{"tie_word_embeddings": true, "init_std_down": 0.00373, "beta2": 0.95, "max_grad_norm": 1.0, "schedule": "wsd", "train_tokens": 152100000}
MLP neurons of a small language model. Each row is named by its layer, matrix (up: input weights) and neuron, and shows model dimensions 16-111. Each number is 128 + 24 x the weight over its row's rms, rounded and kept within 0 to 255. Numbers have three digits each.
Before each neuron's rows, "fires after" lists the tokens most often just before its 100 highest values on Wikipedia text that the model never trained on. A number after a token or word is its count.

fires after: " W" 16, "ouse" 14, " the" 14, "ild" 13, " at" 4
L7.up248:097106166129133148150129088106112163153182162106128153137139134133143117072126119143106173135094112119156138119140146124124107092138137077142122108131125142134123141105116126121171087118126135123142095119111143115150118133128125115139158135142132115166086109119122161147106107076159136126

fires after: " B" 54, " K" 23, "B" 17
L6.up386:153126144129110148139144156113145105165170121132119097132097108082139126131126144113123079115183107114088147171109120160129129108104143118116118124133121162139079095127112125088155121110108165177152155142117123125115153180118107165138107115139094114136117096134122118186119129080145120112

fires after: ".\n\n" 20, " (" 20, "," 16, " \"" 12, "\n\n" 7
L6.up123:123120145136131126145112113133131106108102121133141157108092100101111182155121129103123121112140125133116094127108140196162148141153157082183129100137132104166094104144154161128135109110125091089092110108106134144100135129134138127104139046150116098177147171130062135154115133125149125134

fires after: "f" 14, "v" 11, " acc" 10, " re" 10, "pr" 9, "p" 7
L6.up351:151080153114161092101095116123114138152099123142090188125111113132184111141129112116141123142134106137173156157114134130141117141137129136113093115142145124069133178113161140120125112120114128127133128139145091114154165080143142144111166150178149131170155170139113154111102127138130109157

fires after: " s" 17, " S" 13, " St" 10, "S" 8, "ch" 8
L11.up615:107128168145062136092162134127137143141133160145145141101109129133113137115119135143153119090157105112186144143107068119117143135150143116137113149086130108098116100124168103112143136120150180102107154159108104113124114067117170126143144120126154154111104154121121114156122170123132147126

fires after: " W" 49, "w" 8, "W" 7, "a" 4
L4.up49:168135144134112110124104129153148179155164150123134183134125135122133091116137136120104155134139158115095117097151152112096141094098135097114128112158161116104076116087179130130189070124132134122108150127092135128119150158126126148101153111126127108142150145099107144090144116133127119144

fires after: " E" 43, " U" 11, "A" 10, " O" 9, " a" 5, "O" 4
L9.up605:093110133136109119101107160106127149156149113136129138102115149105124156127105174146124121132122113108121121141096108201166147100096126120149143097121109104112120120138150125131127129129108102137114111153129087077116146127118162211110173118124126132145148120171108133137112132111098106133

fires after: " pro" 24, " dis" 14, " ro" 8, " com" 7, " m" 6, "." 6
L6.up596:109132135143122128176145120086126140128107150114100156113094134096092116169122102113126150130085136123124109173132131188140171150150134125118122126171126119175173108113129131096168130116127103115143105155135125133100078078111145132158107134158133099169177174131113149136083116177118133119

fires after: "9" 21, "20" 13, "8" 12, "19" 9, "at" 5
L7.up6:094122151142125126126121104134116114131128118156122121104107139118110139098115107109121125129103129143126165137098144160142137154137102100126153144078128122148121162155121135124142129108114127167133118134129122154132111134131118152159149140199189144177078126104123180130073146150181094100

fires after: " s" 38, " S" 24, " B" 14, "S" 8, " a" 6
L7.up40:102132107128095153094146123103146126120117128162131145094119108085087143133088131168137095094151114170106141129155126136124173114125163108121125146092126160122124100129118118103171180107132169122148130186129089132108133109122124120147150112114139108094153115113124123169153149078168117129

fires after: " |" 17, "es" 10, " was" 10, "ed" 7, " |\n" 6
L9.up374:130147126127111108109150114105131171151139077149133140124094133147141121092145144134109127160153107127112128093110108181124135116114161098144118144148109084153161124143117121156139111099091158137117149145085097102125120121186131127154095099163116137146144159104130110166101126116177088081

fires after: ".\n\n" 27, "\n\n" 12, " |" 9, ":" 8, " |\n\n" 6, "==" 4
L4.up524:163126129102139104109091138132121119129068083164128186181143077148075160133103135161112111148116114144162134107127133126133097106139111114111103109151108093112111136099128123140157120083121151101116124124137131125118119157129102135167124047108153123137114102154140129145146121044143120131

fires after: " |" 22, "20" 13, "19" 11, "25" 5
L7.up144:099104151119079122152139116131131132111083071094168085127137134166085149128135155115105110147100151109143166152127138167131134136105113104172151120115130103144157137169126160142107134099114127161126117137139088140112109126148117147124141105149140129165107114139141144109096119102141078114

fires after: " comp" 23, " v" 21, "f" 14, "oc" 7, " pro" 7, "p" 7
L4.up609:152124088137145108108099130131117122097097111139107149105132151119104130154067169184150140114109133193127134178139111108127140178130134151128132135125122136111148132118171143139106089131127118137122113143150103108138174077125127114102156137179155119185112140118175139118106136099141082113

fires after: "19" 15, " part" 10, " " 10, " serv" 10, "oin" 9, "v" 7
L7.up325:138109153159169112121109139138120112129087080154163135137107093164139135114148116155137117115144127117150137109081130160172114153088121133173104116150100093116161134135136151165084131103114138072101116136103116115125134113141106139140148116111168144159138121125107134127145088101140096101

fires after: " " 46, "19" 9, "ur" 6, " (" 4, " de" 4, " d" 4
L11.up102:054139139121119125049113089157083110110123130124141121093101175101140126131141102119164207153148124135141102175108085157133176168131109123107153117108154141168139095152129155141124144106137126134092147139116114124157106108157175127132138137122147134148114158153126154103105142134183109129

fires after: " d" 32, " D" 9, "au" 8, " ind" 7, " |" 4, "our" 4
L11.up52:115116116139115150157103158101113146137091137129104115120119166135093143133137082131145130146119111089119115105076129170124125117113144105104172111104126105180171109163129125104163173089131120120106160162141088142111075108143117133140133146115140141126070113146142114189138131105140120121

fires after: " l" 28, " W" 23, " w" 16, " L" 14, "w" 5
L7.up87:122148152166122132090122121134145166132151139134143127130139124148145125160173147116128152142160100087103134107126129108137158119082152066162112116153126108115127142097146135102187145170126153128118124124098147112069138140134156122104170097159115120165148170127100139105096147078145122156

fires after: "it" 18, "p" 10, "op" 10, "t" 10, " t" 6
L9.up254:110134101183138159144113110099126126108138137116096164116133085133147139134137112156150129121124132113146144138121109130140148153149105151101109097061090151094152114144154146084152105141123119109128135125135135101111130143127100195190120163147155135122088095165124137123144164066170128133

fires after: " b" 18, " B" 13, " St" 9, "." 8, " ro" 7, " c" 7
L11.up290:129134150117154112146144178109149184114147118134156122121110181119132132115143133119144150098114109111136131142123083127157124134152157138109140064161136115161113129150114136084167102124100117097119150170132141104117107104136098138160145146118121141119129124158146116123137098108132133136

fires after: "k" 22, " K" 10, "w" 7, " B" 6, "ow" 6, "b" 5
L9.up89:147179131208121111114113169107156136147128092113142118144113101160122120125141153096099137135144128121149116134134118083135085143134111127135180108120126102104123107133131119089158089128130139147077148120086157089136124098138122111136135106139118129193145132141161123120090087106090095122

fires after: " m" 17, " M" 10, "em" 8, "M" 8, "2" 6, " J" 4
L10.up500:102095082092127179106108157115156133166149093147109116154135147076118154154125129154131112091114110110163146128138078112134120149139092139172167115155138119112161118164138164128172118125103127101124150141116118127146109115136121124116121126124152167181127123093064138145068146102147102116

fires after: " m" 39, " M" 14, " s" 8, " W" 5
L7.up39:151046091114121160093125143144118142111100166124131078140128087092112129147133106111145141137114123141113106123124101095121159101140136134140138096163135150091108111161128145140171133109134185129127150165135111140120068104125139157112143124093176162143149125120076129151108098115157120117

fires after: " b" 40, " B" 17, " qu" 9, " f" 8, " V" 6, " " 6
L6.up309:127149129132099102112138162110148127093121124121114141141124122126122125144125130151107155126133103127080113162101091177167140132112185121158115112153139148183124136180128130107152109114109142127138181122109109124126079120099153167128150135102148133139128159146117096125059125095134091148

fires after: " M" 42, " m" 12, "-" 7, "M" 5, " |" 4, "," 4
L6.up29:138104091113126133130125137125122120109098091116141093126115134078117142132138174128135124144113126143106182112141113136121141159092105099154147123184111152130170147142125159138158125110143125114144144157142125144134152165155148120127120107136144130162186168132078131102090108122115131076

fires after: " o" 18, " m" 14, "-" 11, " (" 11, "/" 10, "+" 7
L6.up556:078116160121103113154133151121129105094055142117120157083112151089097139112115117116118121107121120126109141159113140134146131130091119120130134131167130153089124098126146145148138104097108128097138141141098137140143132152142134154119133117129132140168170171167109172146127129144116120131

fires after: " the" 26, " B" 16, " a" 9, " F" 5, " W" 5
L7.up462:147125111129081091055163132129159187151146118122161101081125122091099121096130135184145114108132120148119115138129117146132162110147094072131162146110104109135110127148149161142130147087144150143075128142117124082107145152127155120120133089144122133115129131107093151115074115083145118070

fires after: " " 75
L10.up478:124089158119134135080114117130137142135102117143136162125120106108154130119157143145158159123134143107146142137113105152120157142139111083124132133102103128110097086155153147113148110071133176085097144155106128101145114120152151141120166112123170127179103142159127123138106101130152132126

fires after: " rec" 23, " " 15, "." 14, " h" 13, " att" 5
L9.up368:113124164176169122105094109159128137128119110168067158140117147072101135178120100131130145125071097138147136130071134130150108166136143131114124177127098113153158082117156141142157121096102124127131133101133106121099127101141137117163120115160139107148111157104089150130100139131158124151

fires after: " r" 16, " R" 13, " j" 12, " " 11, " b" 5, "R" 4
L7.up413:122130128168084130138118135115151147138146119125125111137132100147150117189123145141120140074151107103086128146157115181158162123137152132151114106147097080153117130145127138095160148146124124123120134129126082134103139167100101156107148145139137123168107090128108149116113136098149102114

fires after: "19" 39, "v" 8, "f" 6, "–" 4, " of" 4
L11.up153:139119127203149111155121111117126115133118091120144127152112128154154147114116144163122126122133134119137140124158139145138111107148111105117130152103118154095159119148135135106133110157133125086087190094106132125111136140136165162116138100119186105128107118140103106105102135132136119121

fires after: " M" 45, "M" 15, " J" 14, " B" 7, " A" 4
L6.up413:135083180112082132145126161108123153126113108113121175107116137096078144135092122175130128124148131171096105139149136124132130105108159105145180121111117131118114117122119130124134119097121141173099141177116118159094146165093156133113137114113142118133149088130116154160091103137156117146

fires after: " M" 30, " m" 27, " the" 12, " his" 7
L6.up535:164133130093085135112167136145152149099139118144167194091121089146116132112114063134120149120126109136101118116113142131156164095111116139118144108136122105153120150131099099124150146095112138132136103138134098131098099141104147140122159099122176092131139139145129153154105114121173137165

fires after: "e" 24, "o" 10, " y" 7, " Le" 7, " in" 6, "a" 5
L10.up517:128106157101125110068131130145096122153122114136099129111123113120172122097138122125128118163094097143120166145138105147123115141138108081152154121116134138134108154155116100142150153125126178116164126133136139112117179163173080126093162128171115117139151126112106133149178149083119143142

fires after: ".\n\n" 69, "\n\n" 14, " |\n\n" 12
L6.up637:089136131131140108108114125123094149133099099127104171105126116102113173123115114191132136124123103146156118163142127192151114117116133107162103091135130096126152088142125139133129152139133162112129130145123111140098094100112134147133159083118116153157153102125102133154127092065148066109

fires after: " M" 24, " J" 15, " j" 9, " Al" 9, " A" 7
L6.up405:145109149098079120087137157177075110115108126118146127124122125114125145124125152166133145137157115166102097110136093140127149125105167119107212129122112156143097135118132148141131141072114138148080130157148131156130139184093180119105158117139158129118153150096118113133098131117140153111

fires after: ".\n\n" 42, "\n\n" 14, "==\n\n" 10, " |" 5, " of" 4, "==\n" 4
L11.up332:142127126137123143067121135104115119157086126166143150118150094095114168153118137137148113117096064111117165115133123114106119161136115139146126103102087080095147129151148125134146144136138184138139143131130133100106113119108087132102161075138123146145132114109116097158153128120137123134

fires after: " |" 19, "he" 11, " A" 10, " the" 8, "-" 6, " for" 5
L9.up259:135138147118096139134163144122132123122148100162125139110136193079136149147125132110145106139111112106126118158137127171130146152150153109105100079150130093133116091155147165107163133137111089156138136139127090101116100148119097109173163116139130128143079142141157115160153129129133161130

fires after: " pro" 25, "v" 9, "f" 8, " Pro" 7, "lect" 5, "du" 5
L6.up295:135161102135120112147126156102129133104124104125123115159110125146098110116074186132125095125089103094096142173165109168111106082163129139116195134112132129142130126134172117133106127119127081085116194129133133121120180143135164148121148102142115109146134094115167147096133122161111089134

fires after: " " 92
L10.up327:150108108110096136104128088169136147124093106120121131100134129109128120124136058110107146146120100130122127190113136148119154113142110130102145121148150120109143105122184182141145116099123170138115174151141107107132086131129150120182136137099164129163102155159105122136102120114132151149

fires after: " M" 17, " the" 10, " W" 9, " v" 7, " V" 7
L6.up325:146106110133139130146112110107162161147148103121151135125132103149131125187088078159138129143123102137111155122144143115119104071110150077143138116145122092149151132110122139139156126096122134140108128161102140108104138108171130106113141102118186114181101139169104153184142136074125083120

fires after: " B" 63, " E" 9, "eb" 4
L6.up627:132148146113110088124106131115126144177153098128155134130102123110139161107115162129122122151155111151088166151134128162119098108144157089128158119142103127125085124101142129127162095110117108150147124204128142137129137126125092154148148100116124127088137157140142087154128099075153106136

fires after: " f" 27, " th" 17, " for" 7, "ix" 4, " of" 4, " m" 4
L10.up189:099128161130131148126149131115124165135169148112079126100097111101111138132131127180120157067107115080132146164073138155128124121097138138147115092141115172156125111096167135102142146087112141108108119143125111125120142119142129152128167173152101137153138159142060141135111115144161166096

fires after: " |" 42, " " 14, " de" 6, " d" 5, " to" 5
L7.up118:133111143125143147117147114158148111144106082139100111143146129104145161175147101109119119152168115145119139120127147146136109101079120089137132074115129145161118134129127130122166169078145157091133175154117120139134141149092187121146163110116103126099090122112107100155146140103121097125

fires after: " p" 30, " a" 9, "ar" 5, " v" 5, " P" 4
L4.up203:138088104149132158132143103133174134121099168145163181107136135072114135132110144127130157100110158118109133158097130101101100159145160126124164114116115155114106136127162155120135073064149113148120143135104138112138155096121145160148114129114153140139119157122128129139121100124149130071

fires after: "p" 16, "op" 14, "att" 10, "r" 6, "oup" 6
L9.up90:113124130159127098178117119098140159111144102149120168135148114137122069080146154161162098120157108128138120100135101101140143143131121145158182117130139137112178109107178114156147096110109148119086136146137120121151171134126116124165135131142141107102073135165173123123132135087131131098

fires after: "h" 26, " m" 24, "w" 7, "am" 5, " k" 5, "ill" 4
L7.up67:174119198139117089133169127138115131136151142140090108095093118104120112105070080133146080139095131148069133123122101104090118131115116127142126103115140166131170113153122111095158119134126121138124129129114147148099161164107155148152137141127132106171134166154114127087103122139133127099

fires after: "19" 38, " " 37, "c" 7, "ad" 6, "st" 5
L9.up498:086135126160126129101104106132124161120134128147119151109071141127165130130167091163123146136116126112156106139082112133106141155133107081121146126084150141121170141121127137139162137110099180075111135168114118119124131126143149154110126139160139087152104095148116117132114130098173146107

fires after: " P" 32, " p" 26, "ec" 10, " C" 9, "c" 6
L9.up629:101166084144101098130082127130119159112125154179125141159127153143104141098135161165127141104134110124154094164153104116148137137122165119114139133077117111113116124103179139117142090118125126114138148146090133087156127111138156119129143127118150155095111125188140141150114157123125092130

fires after: "," 18, "." 13, "$" 8, " m" 8, " sh" 5, " W" 4
L10.up288:141124165131117133134122140103116133146118110140107110104128138132148136130104137120186150116096140130108125118100123143141100167079133133143099147121107099133156106138157154072156092101117147091083108119146171122119144187165150161166114146150169178195146169161088157152090137124117116111

fires after: " the" 34, " a" 20, " L" 9, " The" 4
L6.up618:106131109102068144136125110124126132152123115165165121134141111109135137153144145137099138086131124099124098132170132150163105128144145129165097116177113138151085137165150127113147149161118102148130124133121116099135155164152116178127172102144097105123113138171112130169116166089149125177

fires after: " St" 21, " D" 11, " d" 10, " st" 6, " r" 6, "way" 6
L10.up10:114182138147123145139114141146114174128146130173137079142112152094132132149087138091147155104111092135129135129134090114137115130127169097127140127135109097144111138131109154128188124096138128177108159119114093104133104142165088109133153128162125150107111153104153132195131151117151129126

fires after: " the" 24, " an" 18, " a" 12, " The" 10, ")" 7, "he" 6
L7.up135:105136142096084152106150119145125146143101118123161143096147133106105142117141148142141142112100123096130134116128126123111170108185103122097165093138110120163084144126149128091116173100131148165125122120116107105135086140106127102154168107128160119160085186132134144130103127129142158123

fires after: "ar" 22, "h" 11, " the" 10, " m" 9, " M" 5
L6.up318:184120133124085136114133147154182132122135142109190132090140072105127149112097092152149134099125146130125129127131126112117124111134096134158154111149135142143152129158077119087116153090125118168137112107072147133122127160109117149111107112148174132143107146105127126131105107148148136123

fires after: "20" 19, "it" 9, "9" 9, "19" 8, " Ar" 6, "en" 5
L10.up331:102137136157122159132117153140124134208111123124136088136110087139100191099104159158135125167112090084167136133113083134150099144125147129136111123086136158110094140171125129140110099136111175193107120129128116123141139092148144151097159106142122131145126127135112109127088143108157111088

fires after: " d" 49, " D" 31, "r" 4
L9.up135:097142139151125152143123119102100146134091114167121079158125142089099146153118131107115153124106136120150104113141096171164109116141147139118142122117120108118139058149121150154159148106127093136110138170132038111115110135130100141133157119106153133143125119130115145159163119139138122081

fires after: " c" 26, " b" 24, " C" 19, " B" 12, " g" 11
L7.up628:157142082142101102118145152099107149126142116155136131168102142138107145138115166128114135145135122191152100149118074139157161130132177105104112098143135095110130094165154104104151160164103121112139140113087097113120142128120162125153113127134086110094134149127133115112104104046148126162

fires after: "." 31, " se" 9, " pro" 7, " con" 5, " att" 4, "er" 4
L6.up502:165111141127138121160119122127129146131139147129125113172127137125099121153137121137133150111104129100147151150092148139117140155173161130137104113138111126145113111149146159131184148125121103107128148140109102115093162112129154153149163156151140104165099155141087134079096150149140122128

fires after: " \"" 36, " (" 17, "-" 10, " S" 6, "." 4, " C" 4
L9.up347:113133152185087144142158167096112162109121104110130154123098131098102163143141113196146128139097118166138100132127126125108142101142133161100151108115132099125123122112130186077121109109103172102123165169163140100125082129110110131109110134117115161109185149165150103154146128114131155099

fires after: " " 49, " (" 16, " B" 5
L4.up100:182149132117102136116127148117181124149147122130122173129126080132118150123088146141128103153134113133130123133113127098107184129104176128147154106131095147140089083121115120100138132142130147129169127160141121148133136108087160107156097142134107114098157129140130121102120124058152108151

fires after: " a" 75, " an" 7, " o" 6
L7.up175:098118132128071120132149118150130123152103111093146123161127063123074135076136153150106142116101133115120088110113117158158137104076140144147175137127105119153095124140126134077136152065120143183138100128101135138169131124147122130097154112137132115106112120098123166143095128136181153125

fires after: " m" 30, " comp" 12, " |" 11, "f" 10, "p" 7
L6.up362:141108175115126087128130104135122125133095105138143176140117086095114096142076154162137085109116143178194155166153101149148115150154135114128142146137101142113163106132167136098166152127116075139110123116108136114142144155116162103142112148179183123182129166117099163112068113139118109121

fires after: " a" 26, " the" 13, " p" 12, " P" 11, " to" 10
L6.up489:105089097126083089128124087118133168101119119153162117128149127107138137139125117171141128122124138146129128163132122135152069149128128146124162119152121159125154113136165133109146095088129117171113157139090137084136166111148148163119164117139163130130126114170122143175118151075159120134

fires after: "p" 14, "ot" 11, "b" 11, "og" 10, "ect" 5
L10.up132:132137186184121134151133150154166158143110131134083158093131114140122149116129137176137085142103099148150149134120124137116146143155105088112131117093113152116124116129135120103160139110079146126086148115109090132123102079119147149110160111178189099104113152178157138093093132124107139165

fires after: "re" 26, "e" 22, " be" 5, " W" 4, " " 4, " O" 4
L10.up146:155118156095083162159119138077129146123139146098115177116142090138140123113139086171175121147167113133132134143108117156123146113145113116150116075141110150097111075109117124122124147121076148112156103134124104085135147122150124143143114103154147150135138140169122119148070133074094140153

fires after: "19" 43, "oin" 11, "7" 9, "18" 4, "9" 4
L6.up302:094091180141147115096133096114100139132111161147135166156110110143173152114153120146133149104116121123140127161095131193134121097142146119152099110130086080146147130161120147142117153148116103139162101112129113111137132078115143160128155137110158131193183132131101128106113089107171082141

fires after: " the" 16, " I" 14, " The" 10, "-" 9, "I" 7
L11.up256:148132152111086174114156117133101125145107132140135154091140125122128143100123118142135139159104129126179139117142116129171116150192131070121133090136159087145079116146136154100112129132098091169126144095139082113141123112147172129132162097112095112119105155112143127116117097141117148159

fires after: "." 36, "3" 7, "1" 7, "2" 6, " b" 5
L7.up291:146105126130112100172126139113156135190126145106071134150167156112113099158110152118131076101125129114104121192148111137119092119166151101140134093166117146109108113128114117080192120123123131079141158141081123120113119132150147162177135153149128136112090155146131174141142082129143093141

fires after: "-" 26, " \"" 10, " M" 6, " (" 5, ".\n\n" 4
L4.up628:114143161150109165125124153108105157126085083140103201122110129125097180119113106126146150112129112167133083130175148153160133111135140116129131102114128100144160077110122147147116152121132118120105120159134105164132065083120165127091143061093139143123197141134110119137122120115129094142

fires after: "." 50, " the" 9, " |" 8, "es" 4
L6.up439:123154164127093144118126143100130139131111114149105131099138118083113123112139161127123137118120129116187145180112150161157118153128148138158111095134113107146064073116132138094177131134105148143140108128102113126134100134135127138163121103174099133171148116080129169170099115091149122143

fires after: "-" 36, " New" 16, "." 8, " |" 8, "|" 5
L4.up361:102103108149133127109123138123102170119110111160134119114104142161083143128149115096152165131106126128132151176137150165108140137106116075148080103164126135139123112115140137142148154095131105065105151155115126114109107141169123137144159069125111103159166175146123123100158140120140134098

fires after: "t" 20, "b" 14, "ch" 12, "z" 7, "p" 5
L7.up464:139132183184116158128125109124097157145141160174143127168112113140145136136072092157164091149132097180153121165146128127122147118116089122099135142080179115088160151111111126116147158089143143122124134098122109087116123081126126134164119124131132144066124143121153133114113126134146110122

fires after: " Al" 15, " I" 13, " al" 10, " again" 8, "I" 8
L6.up407:093104150129157143124142117113125092133112126092127132095117109119117183093110132074126087147169107153100135119054114134135098090146134130176128148158100148147142119110121131135075143121133081153129136129156154126121158143099170111104103107126111147103191161158139124125115110100128125120

fires after: " s" 27, " j" 17, " S" 13, " n" 8, " a" 8, " f" 7
L7.up366:157142111132110124089140091150125120134133119126143091108123171136079155146113138140115157121150108112124118162118100130121182135121158119082105108095150172123101115112176126144133133088124148099118154152128107102096111110129164095126185115116152126126104125103100095134139155093153147168

fires after: " r" 17, " d" 14, " sc" 10, " R" 9, " ag" 8, "st" 6
L6.up14:153185123145095125153124140122145151133128118169115065186124107131095085151111145151128145108128114099154139143148111137136128144118126078126125106116148090118097134129142133128149123152127087122127130170120112101118120156165111176131131130161127118121036111130133116126115124119111164101

fires after: " a" 17, " f" 14, " the" 10, " was" 6, "ing" 5, "'s" 4
L7.up81:125092097132171079098088099137104150117140133099118139131110152107116106122137148162128133144132101159152104166147103131151129116138109127118126079171113126124121115151216160127163106129135087144143146124135120102139101101152143173137169079153130119115154136112104156130071123083142111165

fires after: "ouse" 13, " m" 10, " ex" 8, " f" 7, " were" 7, " had" 7
L6.up621:080119131136170130113130103124137132131104153118112165101131109131067120123145122116125157100113121138210144150133128139122103151140157121138138121125153151120130158100199134127128171119108103134083132118101116118150133110099134120105160153148110115189116168086097170144122090151167147127

fires after: " im" 22, " (" 12, " a" 12, " \"" 10, "A" 5, " |" 5
L7.up121:113132121121115141090162147100139129149082118109121178112101134082098152094125115113108104127091134115124123123104143112112141124120135134116134105148106110094127136148147121123150126139133140099127151149084118115078155151082127200106163117146087126135181147177131146149155112140142110115

fires after: " m" 70, " M" 9, " y" 6, "M" 4
L6.up500:139086163144111157111123194152148135132125171136109173077138138096126119109130137115140116108105116174136130102123120127156126117090102094163140127154131150112104113129135157098145128129105148168104117096113132151146102207123178119125142156128125147114121154129099147127071125122132109116

fires after: " was" 20, " d" 17, " s" 11, " to" 6, " is" 5, "s" 5
L7.up508:121103126148140107129141101175105144119118138119092124119105104103094139187128124136151122120152111152113135187125125142134151133093130111158141125147126154105162122120151137115147164081134166079115171141105129090102148093166133104173149115137126146118112164078095112165142120118136129164

fires after: " W" 19, " b" 18, " ro" 8, "ro" 7, "b" 7, " out" 5
L9.up473:138152175114100118112114125109142160116120079145115161097098130108140117159121140111131144156124128176131129141084121139132133119164132126108109073122141125150121124114148099106153128078112171118119126148077114149149144109140141090148133168149154119147150121168135160119142049102163141149

fires after: "w" 19, "ow" 13, " bu" 10, "us" 8, "rit" 5
L7.up535:131166140208118112105150146110145142118118133108136080140109107126161106118113135102131148156135136151151079109132126105099119100120098107127159116160145157114137149119155121132148154116145166102094139100110149159152087134122139120153129106104102111128178129145072114093140111114143117081

fires after: " m" 66, " b" 13, " qu" 7, " comp" 6
L6.up584:131089139145130128152119138093158127125123129138116094128116123097093150185102132116145109121100117172132130138116110160104162142116178124140110142158109154116149134185119129096192148100122089168136142111121141139090160148116156143176107151136135091170089153158103142156059120139120110074

fires after: " sc" 16, " pro" 13, " c" 11, " b" 9, " p" 8, "C" 5
L6.up149:118153154148096125148097131079151140129122077149129158137161156089108113128153116135109149128101124103137121146144125165145117150127174135081125131094100088179127161142175108081159128100102106122121133160083113109138159129082114135172120147121116095138103089101150133159114103091149105148

fires after: " the" 26, " a" 8, " |" 8, "'s" 6, "|---|---|---|---" 5, " |\n" 5
L7.up100:166114125143098108134121118143116204130132133117150135103093138140115167112093125111115102133135110113109090083121130137166141125156120115153130112089133108104133084159121118141106136126130111123104118132095098097073110129161139146116162050155105134114150108105121133146106135147167100141

fires after: " j" 13, " M" 10, " B" 10, " b" 8, " Mar" 6, " le" 5
L9.up9:168110170142106119169156112168129127107118109113095147130117135139115127114120097153146124130157137174123128112141150161138107124086130101118167139129145180136157105123150143089128134132128118126072160143124142150103157129108156146145114147124152127117113125092124130081090107124133158141

fires after: " des" 19, "s" 14, "is" 12, "a" 9, "es" 7, " y" 6
L7.up630:096109126110138125128161084156124123136089126127101095094104100089198143111131077128138116178188108165138115103092149137133091113099151086151113107123138150140101119113100143129109182156143170138136104157134123133130138144113114121091184122125095139126176135103081115146136132116127128142

fires after: "o" 18, "i" 15, " y" 8, "e" 7, "a" 6, " j" 4
L10.up357:166114146142083119150127149141126118116084132141096143137105082102150111086163097126200101149081101163101120136128106123085120092151103128142106146154112136122100118140137148114159136143131136137163155123124122119123150134123117130126125110115083126164118092095084145115110151117124137137

fires after: "b" 37, " B" 8, " off" 7, "." 7, " R" 5, ".\n\n" 5
L7.up208:158149117116138151138140129114140160134164149153136095133136143144152139114154142147150115139138098130126132131110115158146133144136125095110108135138152139112118123198131116113190131131132135091097167142113085115122104143135168141151131100134138107133152107163089097141147114093178095103

fires after: " Eng" 21, "ul" 18, "eng" 16, " pro" 13, "f" 7, "un" 5
L7.up575:141148140139114089133135137083138136111162110118125144155130150108128134115127168164126091117146129049121163162111150141116123129158137078143152117120097136175155140138134130122124132115141125143095152163102103134126168094139150115133105135159115110123143133131173183063104134107136126094

fires after: ".\n\n" 48, "==" 20, "\n\n" 8, "==\n\n" 7, " |\n\n" 7, "===" 5
L6.up415:150124125139113123138125136082091186125076099186103132097124083119074128140107096140116100088101128138134127148144105188159118124118162145116130111096115087138148130116144117114152150126131149100118159138122117091099082110169094116125111119126103138156147126092095138201123132101134101119

fires after: " m" 44, " M" 10, " K" 5, "M" 5, "a" 4
L9.up68:160120168126107141103162150137101114130083132130123131102155161125081149131115132124161128154111093170196140168134106132131118131101099111123152098127145195096099153092165109102125121079126155151095152151109143132128120143109158110143159122154129121115117134145098153122108139079122143127

fires after: " cont" 25, " res" 13, " app" 12, "qu" 9, " f" 9, " cons" 8
L6.up119:140112141123170096102130091121114124090117139140137165123131127091103092135139106131155126121160113167151190175117127147137149134160099113106129115144142157137193136115132137122113154152100103106148112115138117110103128071137158139149095156205133110144113164076078158144082097161164113157

fires after: "|" 13, " " 12, " s" 10, " g" 10, " S" 10, " G" 8
L11.up126:138165158155112166075129165158145162120119164131105144137086087151109131101113122161163155141109104103126121144115097143122127124099127138112117114107122136103132071159137147106129147132120204098113149111110101133136101144122136154122155141133134123134137090097082099173122143050128132092

fires after: " the" 48, " an" 13, "'s" 8, " his" 8, " its" 4
L7.up568:084120106111105185132140107107147107177088131091154154116150081126100135108147173132135136146081117121155097123135105139119165130107116141121158132131107135109125109149142134121158139087107119171131147114096090142140064158105168110136113101100121112122115163148125135155102131103179127108

fires after: " f" 24, " cont" 12, " sp" 8, "t" 5, " w" 5
L11.up228:147106136157156124109124105126159163146099121131127180117144117115097127133136105121181104148091119101211183178105138156124142108147126113130116078153138158088163097103186127096146096116113112123084118161117129113130107126159135138152139139143106139148128170158103137141104093119152108096

fires after: " m" 17, "p" 13, " f" 11, "m" 8, "f" 8, " o" 7
L7.up554:100127123102128108083106110131138129156128131129134152069095122116112140181064139154104114111152119141117123179137085124127179175115115117172126125117124138147129122115146137121155131174118117160129120150133134131139144120127150140137133133166154112162081164113132148103116182084132097136